From a checkpoint of a small transformer trained on Wikipedia.
Size: 16 layers, width 256, 8 heads of 64 (4 for keys and values), vocabulary 4096, 16M parameters.
Training: a variant of Muon for these matrices, 708M tokens.
MLP neurons of a small language model. Each row is named by its layer, matrix (gate and up: input weights) and neuron, and shows model dimensions 32-95. Each number is 128 + 24 x the weight over its row's rms, rounded and kept within 0 to 255. A neuron's up and down rows have the sign that makes its largest values positive.
A block is one neuron, or neurons of one layer that tend to fire together. After each block is what it responds to, as a language model described it from the Wikipedia text at the highest values.

L3.gate41 [ 92 186 155 134 142  97 126 113 136  97 137 105 136 104 148 131  88 147 133 123 180 142 148 125 149 154 171 129 139 123 159  69 111 150  95 163 112 135 148 131  92 144 116 133 143 109 138 182 127  78  78 126 132 123 115 130 153 154 130  90 117 129 108 149]
L3.up41 [113 122 146 117 141 124 118 116  90 146 121 118 140 133  92 128 177 126  84  96 145 131 122 144 124 154 160 162 116 109 136 119 136 137 158 121 134 155 128 128 123 137 115  73  93  90 107 115 164 112 107 117  95 117 113 158 149 190 149 170 161 114 172 114]
L3.gate186 [105 139 135 146 102 175 165 133 121  82 147 127 125 152 128 115 116 131 138 135  55 101 161 116 138 129 130 122 128 124 113 178 118 148 109 103  99 123 129 167  60 127  91 162 141 106  68 108 114  99 101 118  59 106 134 134 108 129  67 148 119 120 125 123]
L3.up186 [120 152 121 120 107  84 104 123 138 104 121 146 112 145 125 113 129 133  98 136 117 132  97 119 139  55 129 121 139 148 120 130 160 196 132 136 160 116 107 108 108 158 150 172 135 178 157  97  95 121  90 128 153 110  87 111 126 117 175 132 121 166  88 160]
L3.gate219 [126 121  78 147 104 139 133 131 114 152 105  93  87 114 127 104 143 158 106 109 130 148 122 103 172 135 132 156 126 126 117 168 105 108 149 131 111 126 175 101 179 101 141 140 117 136 122 154 103 110 111  86 140 176 122 163 137 130 135 142 124 135  83 116]
L3.up219 [ 79 137  75 129 105 102 147 104  82 118 122 101 113  98 139 102  91 105 116 141 115 195 101 114 143 149 101  96 152 105 138 114 108 111  79 111 109 168 122 120 120 119 134 173 151 167 145  74 105 105 143 117 109  85 147 123 120 139 127 152 124 103 144 139]
L3.gate224 [149 116 111 189 147 122 144 141 169 122  99 114 141 157 128 134 125 127 152  83 106 149 110 126  84 144 128 154 134 162 141 157 147 133 134 180  99 168 144 155 109 156  97  92 104 111 121 112 166 136 135 121  81 155 111 132 128 158 108 141 152 105 137 172]
L3.up224 [ 89 136  78 125 169 160 168 118 153 131 140 138 135 110  93 115 156 161 116  87 187 129 118 127 153 167 160 126 108 109 164 118 154 119 123 115 117 148 121 120 141 170 113 153  95  46 139 146 132 130 124 107  90 135  81 118 109 167 117 126 141 149 115 130]
L3.gate340 [132 132 104 117 135 136 129  88 156 137 111 128 131  98 152  74 161 151 122 133 143 105 136 150 125 131 167 112 164 118 132  80 140 143 116 121 146 135 159 139 166 110 132  97  78  93 126 154 160 121 108 151  85 137 150 107 151 129 125 141 114  96 156 113]
L3.up340 [108 117  97 153 106 129 169 102 100  82 131 117 128 141 137 148 131 141 120 101  98 118 105 129 151  89 145 157 107 115  92 118 153 151 105 150 126 104 148 114 123 112  93  84 143 145 130 160  94 148 131  89  84 112 160 123 119 155 110 136  67 135 139 111]
L3.gate401 [ 89 114 119 110  98 125 135 132 127 130 145 147 153 132 167 141 110 136 105 129 155 136 116 119 136 147 117 138 188 145 102 105 148  77 120 157 165  96 142 135 100  73 100 132 149  97 136 119 122  97 121  92 143 157 144 182 120 131 123 107 112 137 117 134]
L3.up401 [125 150 105 158 123 136 162 114 141 186 137 135 129 114 160  92  99 115 176  94 160 104 117  85 170 124 158 114 142  83 120 127 110 124 121 153 112  94 120 117 107 105 136 150  96 135 115 127 114 107 117 159 122 123 158 115 102  92 138  86 116 134 132 151]
L3.gate505 [137 127 103 121  82  95 171 135 141 122  93 120 142 108 126 142 146  97 163 176 142 108 134 115 132 131 140 167 122 151 117 117 145 153 144 136 142 134 155 163 117 131 131  96 144 104 169  86 105 113  99 104 187 123 122 146  86 137 142 146 113  89 111 146]
L3.up505 [121 118 132 110 150 108 167  87 129 185 113 142 125 126 166  94 101 141 152 118 157 130 116 165 142 134 135 154 133 132 130 136 143 143 154 168 120 113 127 115 108 112 137 101 120 111 129 147 109  73 104 144 129 147 102  85 137  94 137 104 103  86 121 150]
L3.gate641 [119 143 119 135 133 167 112 162 152 128 141  74 133 110 128 123 136 106 166 146 142 121  91 126 151 132 132 123 178 101  81 112 134 148 148 162 148 143 117 104 121 135 120 103 138  98 143  99  77 121 137 107  73 118 145 130 133 124  89 117 125 142 164 167]
L3.up641 [ 98 120 131 148  94 128 175 157 112 100  75 123 145  97 145 113 163 177 131 101 118 121 197 123 137 166 162 182 148 117 108 117 167 113  96 146 135 134 132 167 135  91 139 121  37  72 123 124 133 143  91 149 141 101 173 135  76 137 146 105 152 109 137 142]
Word-piece tokens inside longer words, mostly "un" as in vol-un-teer, re-un-iting, imm-un-ity, p-un-ches, plus object "him" and similar fragments.

L10.gate14 [110 135 114 129 117 133 145 122 121 193  84  89  99 107 134  98 162 138 153 107 103 116  85 128  77 119 125 155 170 161 110 172 134 147 139 141 136 116 124 125 152 105  85 142 115 153 119 135 126 171  90 144 116 182 154 139 112 105 144 159 118 107 135 126]
L10.up14 [119 133 105 123 156 125 157 120 149 154 116 139 193  89 149 122 132 137 110 132 139 159 134 158  98 115 171 142 113 158 134 146  76 138 107 135 145 143 132 138 107 132 161 154 132 143 151 119 104 154 117  99 137 102  97 109  87 125 166 148 116 140 128 129]
L10.gate80 [112 166  84 164 143 141  99 137 132 123 137 123 101  89 126 124 112 120 129 130 116 104 135 113 125 125 166 139  99 132 123 178 128 114 158 125 125 115 153 126 142 123 119 144 120 131  90 133 123 122 131 116 121 130 155 119  82 110  97 161 162 148  78  98]
L10.up80 [ 93 151  93 163 132 108 145 166 129 140 129 151 133 119 167  96  95 134  90 144  96 132  98  90 140 142 115 153 181 166 146 150 144 144 106 165 100 100 112 103  87 124 127 138 121 174 139 116 138 116 131 143 100  93 154 131 169  87 107 154 125 168 121 140]
L10.gate88 [ 84 126 122 138 162 124 113 108 133  90 119 161 142 132 134 124 133  73 147 122 143 125 134 136 176 134 177 154 172 155 159 106 148 165 135 139 145 114 116 116 141 121 113 126 124 149 142 112  74 138 138 147 103 126 139 126 107 129 116 119 150 150 104 140]
L10.up88 [ 99 151 144 125 169 149 121 189 157 106 156 146 128 140 152 141 150 126 127 123 143 102 111 150 105 172 160 161 141  81 127 155 152 135 104 135 136 128 156 150 145 156 131 142 126 132 110 137 121 131 102  90 112 151 159 153 119 143 112 125 158 142 130 121]
L10.gate172 [134 132  88 115 140 137 118 146 120 143 117 154 152  96 112  99  95 182 119 100 124 100 171  72 125 172 135 134 140 135 113 116 133 128 141 138 123 112 162 137 142 104 123 150 126 129 111  82 154 139 142 116 161 126 171 173 150 107 155  94 126 125 108 115]
L10.up172 [145 129 146 178 157 108 124 153  81 123 179 158  95 107 100 166  84 142 127 125 123 127 108 107  98 132 136 160 140 132 144 119  91 153 133 153  94 124 110 178 126 111 118 109 127 130 141 119 143 143 134 108 143 113 152 180 139 127 140 170 112 135 135 155]
L10.gate193 [137 149 138 108 134 158 110 133 138 121 147 142  76 194 137 148 122 128 107 182 135 142 114 137 119 151 124 174 130 146 187 137 179  98  92 134 126 109 143 131 133 113 112 167  98 117 119 149 130 104  95 121 123 160 132 162 126 126 137 162 122 157  94 124]
L10.up193 [100  74 150 124 111 134 170 203 145  89  93 121 122  83 140 116 113  50 150 146 123 129 122 140  81 101 152  50 152 128 118 141 118 127  99 115 118 130 110 145 112 179 125 155 145 122 107 112 144 119 141  65 142 122 157 136  99 171 153  92 134  84  95 130]
L10.gate205 [166 121 144 161 131 122 163 114 100 106 143  98 111 135 123 126 144 140 156  90 135 111 140  83 152 170 119 149 129 152 102 129 171 117  84 128 168 123 140 110 159 105  88 129 118 175 134  98 171 144 111 109 120 101 121 116 121 111 107 121 161 137  94 135]
L10.up205 [111 147 152 124 150 179 135 142 136 116 160 137 115 168 144 124  63 144 149 125 160 128 111 126 101  91 171 106 134 119 126 112 141 155 122  70 124  99 130 102 118 166 120 155 152 115 114 122 148 121 120 148 131 122 158  98 142  76 134 159 141 120 134 119]
L10.gate513 [144 168 126 118 132  84  95 120 152 141 136 111 147 106 132 118 123 107 105 148 102 121 153 103  94 112 151 131 133 127 123 120 163 140 173 134 124 132 151 162 110 147 108 103 167 138  86 120 130 112 133  97  95 155  74 130 101 126 114 181  88 137 120  89]
L10.up513 [137 106 114 122 141 127 152  95 121 154 128 131 123 111 155 105 134 144 106 166 128 133 134 147 126 128 143 138 148 109 151 149 119 106 174 130 133 123 174 136 105 128 136 112 177 153 120 167 128 145 112 154 101 141 132 118 117 127 145 147 151 126 162 134]
L10.gate645 [130 118 159  89 124 147 109 154 124 134 129 212 160 107 134 127 114 127 173 122 106  96 136 123 177 146 116 101 121 149 147 168 153 134 132 162 119 126  79 121 125 159  80 140 105 125 105  93 146 131 136 122 112 152 158 109 124 109 122 134 200 120 137 162]
L10.up645 [156 123 121 108 132 121 153 176 170 129 114 126 147  95 129 120 168  64  85 162 163 142 129 152 142 133 173 129 108 119 123 125 134 156 109 110 150 120 109 121 164 149 113 125 117  93 108 120 148 105 134 121 146 178 106  82 121 100 132 116  94 142 101 158]
Past participles in passive or reduced-relative phrases, usually after was or a comma, right before by, in or at: directed, performed, powered.

L9.gate640 [134 149 138 167 146 109 188 161  98 145 171 100 138 107 151 163 117 146 135 121 137 145 107 168 136  97  91 164 162  90 137 170 135 183 143 131 114 178 122 157 115 134 111 128 100 122 137 146 135 140 140 126 142 154 132 129 184 101 117 123 151 104 121 135]
L9.up640 [142 158 163  95 121 121 174 145  54 155 179 132  98 153 157 130  89 153 121 155 164 133 172 118 156 149  95 133 140 109 128 145 107 116 117  96 133 140 124  93 112  87 129 119 122 144 129 112 173  90 125 129 144 105 138 161 106 137 137 181 140 156 164  95]
Line breaks ending an infobox field line before the next "- Field:" entry (e.g. after "Fields: Mathematics"); also verbs like used, known, served expecting as/to/for.

L3.gate157 [151 173 144 113  96 150  92 131 121 147 118 179 106 162 130 126 135 137 151 140 112 117 132 102 137 146 151 143 155 171 127 148 108 175 105 133 163  98 120 100 161 121  95  98 153  97 157 143 150 110 134 105 173  95 121  94 109 131 111 133 136 166 100 148]
L3.up157 [110 170  68  97 107 109 146 133 123 100 145 148  97 165 121 128 124 111 120  97 157 101 139 111 138 148 139 115 133 136 140 112 112 102 111  81  82 111 177 195 140 142 134 152 112 168  99 110 137 114 142 163 124  89 122 130 134  97 163 164 140 147 150 108]
L3.gate267 [116 136 127 125 131 135 139 146 137 165 136 133 136 132 140 100  88 148 130 148 123 139 168 163 180 143 141 140 158 138 118 138 115 104 120 164 144  93 109 130 132 147 132 126 171  88 105 181 118 124 138  91 132 175 142 122 112 143  92 117 147  69 125 171]
L3.up267 [145 171 170 129 158 139 120 134  86 133  99 135 137 122 120 113 173 151 150 159 161 173 150 135 185 110 165  93 140 136  80  99 116 102 134 134 109 108 130 115 124 142 135 136 126 145 119 123 141 142 118 128 127 119 120 134 144 110  99 133 145 116 186 131]
L3.gate315 [106 110 138 133 104 125 166 125 109 106 128 122 124 157 140 127 147 139 126 135 102 109 107 120 130 100 129 106  75 152 180 127 159 159 120 131 160 104 150 146 146 130 146 126 114 113 100 156 156  94  88 132 134 141 128 206  92 136 153 126 147 149 155 175]
L3.up315 [109 162 113 124 153  89 143  93 137 120 146 138 113 144  91 129 138 141 126 140 133 125 129 156 128 175 129 111 120 129 167 113 113 153 182 130 167 142 151 137 120 124 117 128  72 117 103 152 133  93 108 123 117 125 128 164 116 121 151  88 135 128 110 163]
L3.gate359 [147 142 108  94 131 145 143  95 170 107  93 147 126 113 136 155 128 126 117 131 111 109 115 139 123 107  88 208 163 140 129 165 133 145 134 164 152 117  94 145 139 145 149 154 168 138 127 165 171 131 120  89 142  96 143 166  65 126 115 127 112 140 121 186]
L3.up359 [135 158 174 156 155 126 128 123 125 152 111 124 118 137  93 141 126 158  84 191 151  60 140 114 137 143  65 118 143 148 104 133 162 138 134 135 133 119 129 147 167 131 107 109 117 126 105 130 158 113 133 126  92 165 129  75 162 130 114 123 105 151 143 125]
L3.gate481 [105  95 129 129 128 121 116  98 145 124 150 137 133  90 116  97 126 146 165 109 115 147 144 125 124  83 118 168 141 128  86 110 134 147 122 153 121 158 157 152 111 109 145  79 125 173 157 107 119 112 127 132 156 138 133 143 147 157 108 147 149 135 150 131]
L3.up481 [133 109 147  66 114  95 116 154 164 127  92 139 176 141 163 125 141 166  84 118 138 168 124 136 148 140 117 118 145 106 154 170 123 125 158 144 100 144 160 108 109 118 154 143 143 133 140 119 102 142 143 123 112 108 105 113 105 106 116 126 173 130 125 176]
L3.gate590 [106 129 143  93 150 120  94 119 107 106 138 133 127  85 144 123 135 143  95 109 113 143 105 139 148 117 146 123 129 122 147 113 149 123 126 120  85  90 125  89 139 140 162 134 105  89 179  63  91 154 135  94 132 100  92 153 161 127 135 121 138 141 108 141]
L3.up590 [124 148 193  81 123 138 147 101 122 129  90 148 122 107 135 132 149 181 124  72 120 116 136 119 121 133 117 105 130 125 126 149 128  89 147 163 138 135 138 105 177 131  90 120 135 120 152 166 113 121 132 124 118  70 134 108 119 135 146 154 127 192 142 120]
L3.gate598 [140 120 169 105 121 112  88 173 119  80 124 124 135 122 114  71 129 111 123 134 125  74 134 127 108 134 164  84 118  87 161 119 110 103 154 130 125 137 128 177 111  81 110 179 145 130 130  97 152 140 126  78 141 117  93 142 104 106 101 118 116 149 141 118]
L3.up598 [129 160 144 134 137  84 168 109 111 137 150 166 157 126 161 135 128 143 153 112 115 148 117 101 120 105 106 141 124 144 163 134 137 126 157 155 158 145 137 115 152 138 104 168  91 123 131 142 141 123 150 123 151 130 147  83 134 149 127 137 191 133 116 162]
L3.gate634 [103 121 143  91 118 140 131 126 171  97 127 114 127 135 124 119 136 187 123  91  82 137 119 140 123  90 145 167  96 136 115 101 142 141 101 109 128 112 114 106 151 147 152 148 145 149  87 113 121 118 182 127 162 106 167 110  99 104 113 134 142 126  69 135]
L3.up634 [120 134 113 168 144 115 111  90 119 147 136 168 149 160 128 192 135 151 113 175 120 138 151 133 132  63  88 131 158 128 145 145 119 136 163 105 117 104 138 124 123 103 119 143 135 196 125 137 127 120 129 106 140 136 115 147 155 131 120 145 114 122 121 124]
Line-break tokens ending an infobox field or table row right before the next "- Field:" or "|" row, plus biography and time words such as years, life, career (Early life, the following year).

L3.gate46 [116  71 130  99 129 125 152 113 133 139  59 156 147 129 143 116 117 115 130 156 170 109 119 133 113  88 101 126 168 124 127 112 137 152 127 100 134 118 128 198 145 104 133 117 117 149 133 118 156 117 121 146 102 136 174 151 126 137 141 143 130  97  61 117]
L3.up46 [107 122 150 127 128 141 146 132 144  62  80 143 143 121 184 110 105  99 118 109 118 141 140 171  85 116 102 107 111 107 114  89 183 172 141 127 119 108 138 124  87  88 142 104 144 109 140 123 114 180 129 113 131 125 112 142  89 154 132 112 139 159 155 106]
L3.gate156 [103  90 125  95 127  90 178 145 147 109 139 150 160 101 124 165 142 134 123  93 128 137 176 100 145 101 137  86 140 149 130 158 137 136 153 151 145 142 110 154 153 109  91 116 151 100 180 128  97 151 125 129 141 109 141 170 118 115 109 106 153 118  81 152]
L3.up156 [120 159 136 130 157 211 164 126 131 110 152 131 138 191 106 126 102  84 158 163 177 130 109 129  62 120 142 142 143 123 139 104  86 135  99 127 166 148 122  89 133 126 146 131 135 146 120 160 194 126 160 104 118 129 135 143 138 105 127 122 140 134 103 128]
L3.gate212 [150 120 169 122 156 121 127 115 132 127  85 127 168 140 111 100  79 128  95 150 107 100 158 101 144 114 185 144 145 128 170 143 151  99  93  83 132 131 130 115 145 121 102 115 155 162 125  97 169  96 147 107 129 115 125 134 119 150 112 126 137 176 161 132]
L3.up212 [156 119 108 153 130 159 135 111  66 124 114 156  91 143 127 150 120 114 139 196 131 112 165 165 103 165 178 169 144 127 152 123 118 152 119 181 127 135 107 147 115 100 104 137 143 141 117 112 114 152 140 134  96 142 129 115 117 122 104 148 127 134 118 102]
L3.gate278 [128 119 128 111 109 120 170 126 149  94 142  78 116 109 148  99 154 147 132 162 146 176 140  89 147 112 162 144 130 125 117 102  89 133 100 146 147 146 183 123 140 145 138 160 107  87 113 122 134 147 113 130  88 120 136 123 107 142 193 131 127 159 120  73]
L3.up278 [117 129 128 138 127  90 148 142 113 138 130 110 138 118 104 138 134 135 127 118 110 145 117 115 136 158 157 105 117 139 125  86 129 117 119 124 100 108 104 135 140 152 128  96 186 106 122 147 157 143 126  75 126 115 161 124  91 133 152 138 145 110 129 103]
L3.gate455 [159 128 114 105 121 138  84 126 129 122 132 108 140 176 141 133 103 108 146 155 132 124 114  93 151 137 126 110 117 173 136 162  82 136 105 125 127  80 113 154 162 109 125 153 136 108  84 142  95 142 131 128 127 105 153 216  66 118 143 130 175  88  84  99]
L3.up455 [141 102 125 126 161  86 116 108 142 106 113 126 136 123 163 118 128 125 184 147 128 140 125 127 121 116 133 125 147 103 112  73 125 131 117  99 125 121 155 160 104 109 147 136 105 142 136 161 118 107 117 124 115  99 128 151  91 118 152 172 153 116  95 121]
L3.gate459 [137 128 120 100 132 135 136 132 114 114 174 144 155 137 128 137 122 136 146 122 145  61 155  95 142 123 183 132 134 120 141 133 111 143  98 116 157 131 116 147 142 141 114 141 161  99 115 137 159 124 125  96 134 123 125 164 145 117 125 107 145 132  85 139]
L3.up459 [196  96 109 118  84 143  77 107 124 148 111 108 110 177 129  99 153  89 135 144 143 106 131 139 108 116 143 131 116 129 177 123  86 146 152 142 124 108 125 129 138  95  77  98  85 133 103 171 154 171 110 140 117 113  98 117 108 112 105 119 141 121 132 105]
L3.gate486 [139 139 103 120 103 103 140 113 130 126 157 133 145 105 122 114 115 137 141 131 142 147 171 115 125 119 144 170 128 130 130  98 133 107  97 133  96 109 112 144 138 131 136 100 163 142  74 110 117 155 127 148 105 141 125 160 139 136 140 140 165 126 109 120]
L3.up486 [110 148 116  78  95 133 127 122 125 138 126 141 135 179 120 113 120 147 140 126 138 142 136 188 130 109 125 163 129 152 122 160 109 104 139 135 138 131 126 123 180  82 107 156 120 150 133 122 127 130 123  82 137 128 146 125  89 105 128  91 109  27 106 169]
L3.gate640 [172  86 108 103 136 128 143 167 183 130 108 130 161 138  99  93 191 152 119 124 126  84 121 120 145 105 154 125 120 122 123 186 119 146 101 132 137 127 140 103 122 149 150 145  68 176  80 132 135 166 121 101 109 144 127 115 120 101 108 167 193  87 132 133]
L3.up640 [118 120 148 116 127 117 116 103  78 102  58 104 126 108 105 128 117 115 120 103 158 119 123 150 159 128 125 135 126 102 127 122 158 182 130 132  62 124 146 132 117 155 130 137 128 135 120 139 129  73 116 174 135 105 153 158 136 158 106 118 126 136 141  98]
Past-tense or participle suffixes (-ed, -ated, -ished) closing a verb split into pieces, mostly passives after was/were, e.g. was trad-ed, dismiss-ed, reloc-ated.

L9.gate427 [121 136 143 147 133 147  81 142 159 111 120 156 127 125 116 177 143 134 123 131 153 147 113 121 103 137 117 122 142 145 163 166 117 138 107 161  92 127 181 116 161 122 106 174  96 133 162  71 122 158 130 100 128 103 115 101 148  89 141 117 154 112 112 113]
L9.up427 [112 133 101  88 179 131 122 139 142 139 111 120 117 137 142 141 146 143 117 128 122 121 178 170 174 124 126 138 168  95 139 121 119 117 116 144 133 137 115 120 109 113 133 130 151 154  53 111 100 103  85  83 156  93 146 152 102 175 104 119 167 116 153 151]
Final pieces completing a word, mostly past participles in passive biographical phrases (promoted, devoted, awarded, elected), also noun endings like opera, genus.

L10.gate139 [124 124  93 127 104 129 137 125 136 140 114 150 110 143 163 158 121 150 111  92 136 136 139 162 102 132 154 126 119 125 135 126 121 145 113 111 159 153 145 142 156 130 138 101 112 124 126 139  96  79 122 110 165 138 131 119 112 149  57  99 125 154 144 116]
L10.up139 [142 129 125 131 153 156 155 152 156 149 119 127 146 137 101 120 129 154 103 110 124 133 129 110 121 131 149 119 155 151 131 132 145 163 148 139 124 104 137 146  73 131 157 140 151 156 205 130 117 108 120 106 148 127 177  94 164 149 126 182 176 137 165  98]
L10.gate246 [110 148 155 130 147 115 107 153 100 152 147 179 131 130  63 131 166 132 111 114 126 112 115 121 140 117 120 139 151 109 188 104 118  98 138 127 184 121  97 116 106 114 108 123 122 135 165 142 152 122 124 101 140 126 136  95 141 119 106 156 147 120 115  81]
L10.up246 [129 166 105 115  80 160 176 132 124 133 117 115 178 118 138 167 156 146 168 117 141 159  90 170 102 118  90 168  82 148 122 142 127 166 125 138  88  96 141 144 165 116 136 152 147 149 130 156 110 111  95 117 103 126  89  98 150 167 139 160 193 134 104 103]
L10.gate361 [112 158 124 137 154 104 106 130  91 128 159 141 138  78  99 110  96 109 107 161 162 131 156 135 117 116 134 199 112  92 145 118 116 131 128 145 157 125 132 154 151  91  87 151 134 179 129 128 139 121 114 182 121 109  90 111 118  61 179 153 128 131  96  95]
L10.up361 [142 162 152 153 122 142 150 121 113 151 154 120 162 137 122 121  74 136 136 162 132  98 145 139 121 111 125 145 131 201 130 146 149 176 123 133 178 162 142 132 111 125 159 106 109 113 125 145 156 131 146  87 147 133 129  98 137 134 143 112 120 138 150  86]
L10.gate494 [131 111 186 117 136 127 122 150 139 141 156  98 191 125 114 112 115 151 135 121 149 125 137 113 104 143  83 131 103  99 145 137 110 182 151  98 134 148 148 129 138 157 152 169 112 123 146 121 137 168 133 124 151 108 110 138 124 134  92 100 146 130 156 141]
L10.up494 [144 104 165 150 130 140 148 114 129 139 127 104 170 119 118 120 106 120 184 138 144 125 107  49 117 143 135 113  92 125 114  98 180 165 104 140 126 143 141 125 135  92 102 150 129 130 127  83  87 137 132 158 190 160 112 157 147 146  80 109 106 101 121 110]
L10.gate596 [105  98  97  99 119 114 128 131  82 120 147 152  98 162 111 169 128 129 153 124 106 115 143 110 136 113 161 134 107 115 114  83  82  91 124  91 127 131 107 122  98 124  84 115 106 104 140 142 144 117  87 128 147  94 119 113  98 125 116  98 107 142 142 127]
L10.up596 [122  75 165 107 124 103 106  74 140 178 122 105 113 145 153 181 122 138 150  96 136 140 135  89 145  94  88 121 147 121 129 158 146  95 131 131 128 118 146 147 127 119 166 137 124 155 112 142 134  93 148 126  76 113 145 129 109 123  89 130 146 117 141 147]
L10.gate621 [127 166 139 171  98 157 150 129 127 138 133 137 160 130  88 146 105 110 119 128 117 110 114 150 131 144  94 155 120 120 127 133  81  90 164 140 134  91 120 140 127 127 159 139  67  89 124 153 162  76 151  99 162  95 127 118  89 113  99 104 134 152 103 102]
L10.up621 [132 158 142 131 118 125 167 140 143 145 171 129 122 120 139 115  71 133 120  70 136 133 110 130 164 112 100 136 154 135 108 177 142 177 142 190 129  88 104 129 120 131 122 153  83 126 115 107 117 102 134 125 115 112 181 108 120 117 138 108 137 143 140  88]
L10.gate663 [123 110 143 143 107  81 102 171 114 111 102 152 115  87 123 134  84 141 202 188 141 137 101 160 131  93 101 148 141 145 139 150 162 158 159 137 100 111 130 120 102 107 118 133 104 114 113 114 163  94 128  94  98  83 120 132 130 123 127 114 140 114 119  98]
L10.up663 [127 108 109 154 113  97 139  96  93 118 122 131 129 145  97 153 143 122  98 127 141 138 118 143 125 130  89  96 104 134 167 105 138 132 139 127 132 115 154  83 134 126 166 122 146 155 161 121 160 107 119 136 141 142 143 108 127  87 127  89 130 120 118 122]
L10.gate680 [123 123 131 147 124 149 175 112 124 112 127 120 148 156 151 148 146 146 114 110 115 151 113 118 116 142 117 126 117 131 137 105 142 120 178 100 116 117 153 144 114 113  96 170 118 203 125 112 152 127 139 132 145 101 122 110 113 141 122 149 140 110 122 135]
L10.up680 [137 165 151 146 103 120 110 153 126 142 204 142 151 138 120  95 117 141 139 127 112 117 132 144 155 123 119 131 121 145 131 165 155 129 143 113 141 137 125 140 107 162 154 133 133 163 130  69 175 148 134 135 129 149 104 126 116 123 103 116 169 105 159 137]
Two groups: first pieces of multi-token capitalized words, mostly " M" or " qu" (Mikey, Museveni, quoll), and line breaks before "- Field:" lines in Wikipedia infobox-style lists.

L9.gate474 [137 146 120 142 112 117  75 132  61  97 134 112 122  99  99 121 114 134 142 177 126  94 142 133 127 137 134 119 132 120 124 128 102 153 138 154 162 131 158 117 149  94  60 159 140 100 133 161 116  88 130  83  94 155 106  84  93  98 128 114 175 115 166 157]
L9.up474 [163 140 123 120 121 135 136  75 136 107 128 114 113 126 159 132 119 101 149 105 148 106 148 145 113 118 136 143 114 139 156 123 103 150 111 125 128 191 107  70 133  44 144 143 144 134 117 118 109 164 125  88 175 107 163 120  77 152 153 133 120 142  99 165]
Word-piece fragments inside longer words, firing where a suffix like -ion, -ory or -ation must follow, e.g. compul|s|ory, expul|s|ion, equ|ipment; also stray function words like on.